config.yaml
num_hidden_layers: 14
hidden_size: 256
num_attention_heads: 2
num_key_value_heads: 2
head_dim: 128
intermediate_size: 704
vocab_size: 6755
hidden_act: "swiglu"
norm: "rmsnorm"
norm_place: "out"
norm_eps: 1e-06
positions: "rope"
rope_theta: 10000.0
rope_fraction: 1.0
qk_norm: true
attn_scale: 0.0884
bias: "none"
tie_word_embeddings: false
parallel_block: false
init: "uniform"
init_std_qkv: 0.0266
init_std_o: 0.00503
init_std_up: 0.0266
init_std_down: 0.00304
optimizer: "muon_variant"
learning_rate: 0.00488
lr_mult_o: 1.15
beta1: 0.93
lr_head: 0.00339
warmup_steps: 27
schedule: "wsd"
decay_fraction: 0.31
decay_shape: "sqrt"
final_lr_fraction: 0.1
batch_tokens: [16384, 32768]
max_seq_len: 1024
doc_mask: true
train_tokens: 388300000
max_steps: 16472
dataset: "wikipedia_en"
MLP neurons of a small language model. Each row is named by its layer, matrix (gate and up: input weights) and neuron, and shows model dimensions 64-255. Each number is 500 + 50 x the weight over its row's rms, rounded and kept within 0 to 999. Numbers have three digits each. A neuron's up and down rows have the sign that makes its largest values positive.
After each neuron's rows, "fires on" lists the tokens most often at its 100 highest values on Wikipedia text that the model never trained on; "fires after" lists the tokens most often just before its 100 highest values on Wikipedia text that the model never trained on.

L9.gate41:502502421554463432467551576559541520477544467548399527546550520523431496507509390513517422478464501535581538483556537433465418463544468508453459528580525590486459406464356480561487527490472549576477422504495483506524528480448553540468525505423461429404536474537497450500444432451476606510525450608544539539488521586474549577536441500543440568527481495543537529474460519539434574606459448537453551515474537474389491528536561526503433487397551503466489433520489480438550567428536475494436359566445456472516522513513521569435449529579436527595524515456553511431526492394449541488
L9.up41:491459389528515507465509488432506474495568526390474513412601463534435559506622530574486458543536495487521516455546498473528465430564433559603507435545478398569460616516458568506556391505505559542492477443492477459543472428506417542437438469435582499554553424526545472495539516587546511509430542511540505510532526476596549571575498542581536454537546512502502534507543424526454553520460613425552510466499455520514416522458406572553507481545506498457444472526494501530516472509433529508613501500472576590519531401431542480431468605523566453520514527566529498506457432387492449530
fires on: " \"", "=="
fires after: " |", ".", ").", ".\n\n"

L7.gate64:521526477487522492466542535543485530529490577529528545476500474486505521497474496602494512529480453560410437531534587541506498522552587667488493427584529509411572512503458556487436525581497469569426564571500521461560579539478484587470558595522501465473529502408579476494496433517503532515535500458555475546445461481536508490436541477444468550498451478495486408559374517473510518541598610475520408450512508508569521497529426518485514540459473461606484476471492566569551586502467472553455540536536372578552539509547478484415566507439511455418612518562481416540527450488514503501
L7.up64:532445610480506511519551537529458499580568521485438431424426379450518535468538426546536522410470433520463507488483563425563466449546572463478513425560522526507482430463480482534461474500531540436532522558464443473516514572501501519473463571516516415540560511449551450535563431553474489491536472506586436561386459510538477481471495463492441422515476459499528395424509584521526548461411547502485476472560493508548507564523572491432393572520476479648513407513461483539458506520450461558520535506467559459509458546492460523396438489461460487480565586466524508461444516549480393528
fires on: "8", "4", "0", "5", "7", "1"
fires after: "."

L6.gate414:439542455493563494529457432517502474553521490501525579544416496482527514513481477591462453424455387563549469506527580448523503491591492603473534459442570461486525511493472496498565530554486470620521485465617514440381531519546564592430531524542475517498563457490470527553506452532482581476513393449502557501448503511527468521469514570447465489472440370526559549490483598443444522556569425539522507478533474504551433487507409548516460559439522501488512424437423452519502499455555461536444453520442476534524487572506538580517485446499482530419536536431584475580565541442569527478
L6.up414:535509487452515467422531427420471474470532511503594549545547535497556522532483522375462494588451459505550558457482521501595484452480555525609486482452475492549432542511441470450412544442490481553460449547480559445467554564499501495502501547490543422467474456533481519605528496527415478498491491504522466485498440530501455492473504380496471502491446510547511444382457400512472481501436511441597420474542523510488468532502533481451412484531475549395496537501558478514466493486542508467469551470477554550496420597596529519491506524485473493433547513357556545578511374501445378620
fires on: " He", "4", "7", "6"
fires after: "."

L7.gate256:548516539532568491507522491628590429504523551588464500443465517513491436424457461487500541489431520462516629533475544468527453459405558451494538454472572484549494457546518527607405426569460402494502491546475457460528439557535504522597545454452599516523495480534536555478573472514542573397478459542477582478498493460549486458494613452446487470562528521535539425481538483441450532511545504443428535584440482443524438393473581592453417495513465484440545468478515534591556515529440479386454463475498565415495539467620501523509458604527504444477441617458538536539466529507446484500
L7.up256:506392492454461548495462548516454364481573521556486454539450456511460434532474457463455424448521472426480555502548441551437565441516529466541535465469553412450419596484518509509562466565573481545511581499506567474489435540530493444458488457421414497507516527462528532539622430617578548496483535428470556552541495466558456511544499516399456544600584402495447534426546462561494504520483565510458540504549518546565455452486509463591491584534485437438439504483442488415499532472436526579533514522480460481509476521486491551477479534460452494500510398537436555509523475517565469510
fires on: "=="
fires after: ".\n\n", "\n\n", " |\n\n", ")\n\n", ".\"\n\n"

L9.gate100:502564535443525482473475509459600471613535615530540444432526491458430591549523476485457458466442526426511584484558442495556501469489482495434450490461489605499561507522488512626484518588418498532502488485511534564512539566502478427559497489438475503539499502452474460478423441439503512510521526556490504554558450465509477517549542561414530559490533444502455368482492492569454571400553481475492425505587487569516510513511505562541508513455582359471490422503512531534503585437577559456518550572525530498543488506449528590500385529496404577520520406489568461528543415461489479547
L9.up100:542611451432550495467448555527520511465456478536475476466469532487522516491504535552451408535470460430497598425576458457553459561520499516554500465484467521549545460489493533536519530499551551481411410458491594406536487556537489596501492381529499389528625501545582436388485432395438414473564539548451453537431477489560526505530511447448502501488556542398436536505482465485533536538557520452486465509541418550431498609488512568510566504536494535550428458513491574438441469531460511493573518443565539553504477472480399416515594558441423546584425491491436587539394520518492451547
fires on: " ", "-", " and", "   ", ",", "|"
fires after: "\n", ")\n", "\"\n", ")", ",", " |\n"

L7.gate78:503432477474504511439585501581544382529434555477465550374489498497470564547557472523537596575570514477503385452523414537481550461558366468500467580517562469425583520560404498478494491407496454493480466507473518504448459521413511457466485377525529503557497460528573409492615513519585496463485506483509464453419549512551566506505568568506464551501482529508433483484513507526528463459477466544498529487559483517457481514489427491508513512483501515440495562566505483516490455543632498464491517580538567515488496524547493480358413462555462525544625483498471570454508480489446555433
L7.up78:446399532594536540499385436483534505496554580501537438559441505482538486480536465512519577465471514484525531473549598435518504526550588534373492456520449497534566536461449483453483393464538471575492538481458539476435436520445486502470576541466489473509486445462501414572482452486536485464527572535556566522555460562474493514493479574447483475435488400510611531513482566472512503503508479511535502461427447423579474481442519437489461366502461525465496636439466457509466503533622537589446362526600459503544501488446581536517487502499444488576596472556507480530463474411480474463
fires on: " |\n", "|---|---|---|---|---|\n", "|---|---|---|---|---|---|\n", "|---|---|---|---|\n", " Goals"
fires after: " |", " |\n", " ", ";", " Final"

L7.gate415:419565486473480447410514477489521422501550598505456491480458482574512459565482553462423475547480468538509502479517547482420574539415450529414429535526555502497544547540458598453430468494493483515458483539412506548534545424446451576469498537450570467526605532509546542495563456581534502520531554540521555460592508461514512476486510435534514515547407522489552409545504367547554491511525410497574442421507464476439489441449496531569525514566493561441528540528500486543450581443541434504435507506372547533469518518493443504455557452591424543520458465438569487477391463503435495575
L7.up415:539457580445531416482493540570530595464505451429462431443485466477495518504498492548536445495510524521436488464466496431505605448586645506439460441410514507483461480525504423536505511562537557554498505529515486597512480583391458528392542536463530502567455458453505527554581574403446497442528439377485442471483474488499551508476472453507530497518446442502504453541453494568515524437593437479498544467423455539460499450486479458502497455489444482533475499548435481498502473472529572466479445493494455515423501499508463524469543505520610499547516424556467556488505497448543457532
fires on: " and", " while"
fires after: ",", ")", " and", "\","

L6.gate615:473509430419497512439508610429504541572539494473525556580526543441498559475561515431484459506500493515572387508536501523506531520466558473506571475443501560525525505487551532498594467582520419639544495531448586522441617489449530561429497520472542528453542543517437498508529445475553491437489498380513505482567545477555442476582536523516486522519412470527519412583527570534519492389448530547531574473536413475477490461510484461429463473448602444479487475447445541438554495421497473570526519559545523487528418626445465378503482602534474526560423526412585492504514488595472421438
L6.up615:539483490452536443461494462455516579528514424481486500505480464446424559518502486442462447483590502574530491421453551392394493431425598576441503441474549524568442576528519390484470513434518572552549458457461505510464533435410466411486432568511524540405474428508551486485524522424472494438540578407488526479464487531495485511558505497477407515478499537577567543516526519487475614592509551575586575462556501523502504435429463508498545497481423505539541489550537548478432473493463524541374513417531455439534456495482542571354500503457517576480449590467478603531500506565486464480
fires on: " (", "(", " Th", " E", " Bec", "An"
fires after: ".", ")", ".\n\n", ",", "\n\n", " ===\n"

L8.gate482:543551466516551579500468552581555494517544490485474494415416477495563537434478459465481498581526502439496444490452464497434516527437475478515485514552470474411524567448453568528512444428494481515467530576557575478473473445479466443488496562552542556555533488482507468521476557511578498386555577547436542459505538498417497452446486556507576471512512416496553509514491518439454495466559583551494504450382527437489467537457512490434442477375494553382488498544480498562529543520498591584393475487601499485475475545532511498460504538446509559547551564508488544389499416455618437472
L8.up482:569442531540548502485559560496476471522593528445505589481483482540536514549567455457432591535634556420488476486483468512501628474489494456422502552488497534447512407615431588506454448468507428498395497514502527484524401474509528412498593458539457502629512540467528498555489557510594525458470500481554485475501519529504518564477541374491459505421492424460498415519561542499507553470566535445463557476420477518547499532544451506499485551534608475486438528483479479528568436460536444567432390457499530550559540595469521457514494546548519486517525587444506534550494548541465579527
fires on: " |\n", "|", "|---|---|---|---|---|\n"
fires after: " ", "0", " |\n", "4", " Final", "6"

L7.gate135:507497472539516500550516537500576482529594567480370588475438484523465450530494522552493486515511495546552502453542508566530578470433414476485504555483407527492506532526470444474392502542451533494510446402452505522455490523449555448542408591456598516566563467510584600499536457488580518515417520498533421550527521513547537467500458529525379595474513449547501536542448440483466522554535495482534469614487518468525448424542558499557530435527463510534599498570528521522500476519502469572421503502512630511462429432594522570491532562527517479469546460435556573530557588473628446489
L7.up135:576483470514514544576485503383500405474583501463538476551476484540466439470514450440488434421508552515455591574483500456433541488485511446515529526433422525494500494463404388501490530529418474499519504454494557562547471483466515479464437529505517468529497479516499608508629433501567559578484510526486503569541549436580463470565529513477472617485488465536564457498487569457480515446521518541513485506594536510486473580526497464584442494536441560570565526478504509460525535577422470564481403500448495469469413517481376560400439566499474519462456541356465442550499551469558381473
fires on: "==", "===", "Rec", "20"
fires after: ".\n\n", "==", "\n\n", "-"

L7.gate238:421534538497527493499516540534599561501444495479511535509513531468509521538445520473520512493490414447482541551478511544617577500588495470481501470463471581533533494466504479485482497550494487397470482544492463411464433609543471462471514577460543470503531507493502510514563495393519519495516526623571510528504481528539507490463446579335505560459505483510440355525489533554466411416534423512449497590531451516489478536591490446526475507550572499506497438636451571536534505464474546489472554503527444459495518617539487571491466587554404524465474519502475488564428521563425505513
L7.up238:515523532462522461509435538574554486547462543443475529512479429542381504521529450566523517488529503429413565599455449492471539424405437548428540497518448507439528448462467525496503478500548519500440543543501539480557548341569506488460452549508450419524492456470563472447495495525438471517516586440453498514518552490479520540602520552486428436692463549481473546482459469537475481459488424449581549522470458582538474512552475476578593499437641494430429494442561565589542555444525442438503519496521490484587450559492518466470494523497464477551438565523449500534383490441462503430
fires on: " ", "   ", "    ", "ph", "und"
fires after: "\n", ")\n", "    ", "\"\n", " em"

L7.gate255:559585492519582487485509525461458529506465420496533596511476518497367447476506442468452513481534452498469535576470394449428490479559454481440480474560423558434475495526555450536591586486500482442512456523446527567538470518476572523457547518346480460514479461423451459482515477502418551468484497564535450591499524524525502484450531532431430480513514472475542405545520478514443525450423599495548587510579484563551577481421530536436480381453608480493517451529445555533530443430468401470483592539427532477527436513543471448591483605415539516576494487461441504493541481522455496555
L7.up255:522551538428434489410510551528557410502521423543618457499448412506449451430513491445485505416579534556487496501550588606493524389478593528479464459495391534450478475425459494504527508438556440528463445613525480481499557544557497539453558539592507429518542461479604496512424501574510574497460496531556483527610478511500502460503488520462449511492489431536488474558496448502519459498458471518430489556483557416467555488565399476588467578457502424484559464442481533557531472430547491568474473561493546495621465532528548484469535539523486512447431497549517525468408457393518600536
fires on: " ", " After", "   ", " As", " Despite", " ("
fires after: ".", ")\n", "\n", ".\n", "\"\n", "'\n"

L2.gate309:380481580491483547563454509516454442606512413542567534512493495541507490457623456496486465507508449492526452575485563475490445537510505561436420402463515517488485504502599481584531457521503375522520476539486519464485569479508479447469492449477533486476504448526450471442500462533477457450487439544570510518520549406552422535431542520432387479551571376476523430511539537450402517490490517482471511388528496544554510557552447435506545491409506497452573409529511557569449441491443434493467450487582495530607497452488597503492436551496434500488456439509485466384458403493585478509
L2.up309:418511505425575471511550520571401560505517486505575508520458430510482515534512541440482546540592490519469489542472512545576547544476530391464581461463426539468516480554518521465441550585498471568582472540571572456469536508427556478549565530576459539547484461485517452535435399460489456485415487499483474480475516505516569462527505393566572456549480499560398586550482551508508489485399456517462519457537543595577495507468595474490550591396463524546468457392452426453440518572578482503456404413462509514491457542511484584498519481481454495402529554492568496563569551491542574607
fires on: " He", " As", " App", " Pro", " techn", " player"
fires after: ".", "-", " |", "==", " CO"

L8.gate548:460510455414545516575527508507490514469478399490479448462538529513420555529552494503498497369461530497622403502520598475478536499545491522525461484536482498521555488473535456523519515501490388586523449433438596568484523524498551545390475434521536498444526482530568476450501503509534577472489539470389556477469546428507482473530534508454444555535515488428532455434456498506461557416518516460484515477493503445525549544487456455466443490455448463541457476527428469528539440506567413514454417566507450516581544479499510433418594395494537555535549496354559435549554469466434580590
L8.up548:513443577588459457487595527531482402458502434497431510505409426479567491442477526505468485461467438494523450572476531591556435521472579567515566486531536614492477472475566536519534491535521527542457453558504472472556588474496623516407536598439456509376517409491553508489457564510515448409531518636477418378535491459543535460452498597385461527476566540456569494449497534539532606486465406489464510520500504556528469450567423600517445485506499544550526536444468539483499530491603561471540454560423488492513435526493489438452516526482430547529502514483481511517508450508555527517
fires on: "2", "4", "9", "7", "1"
fires after: "."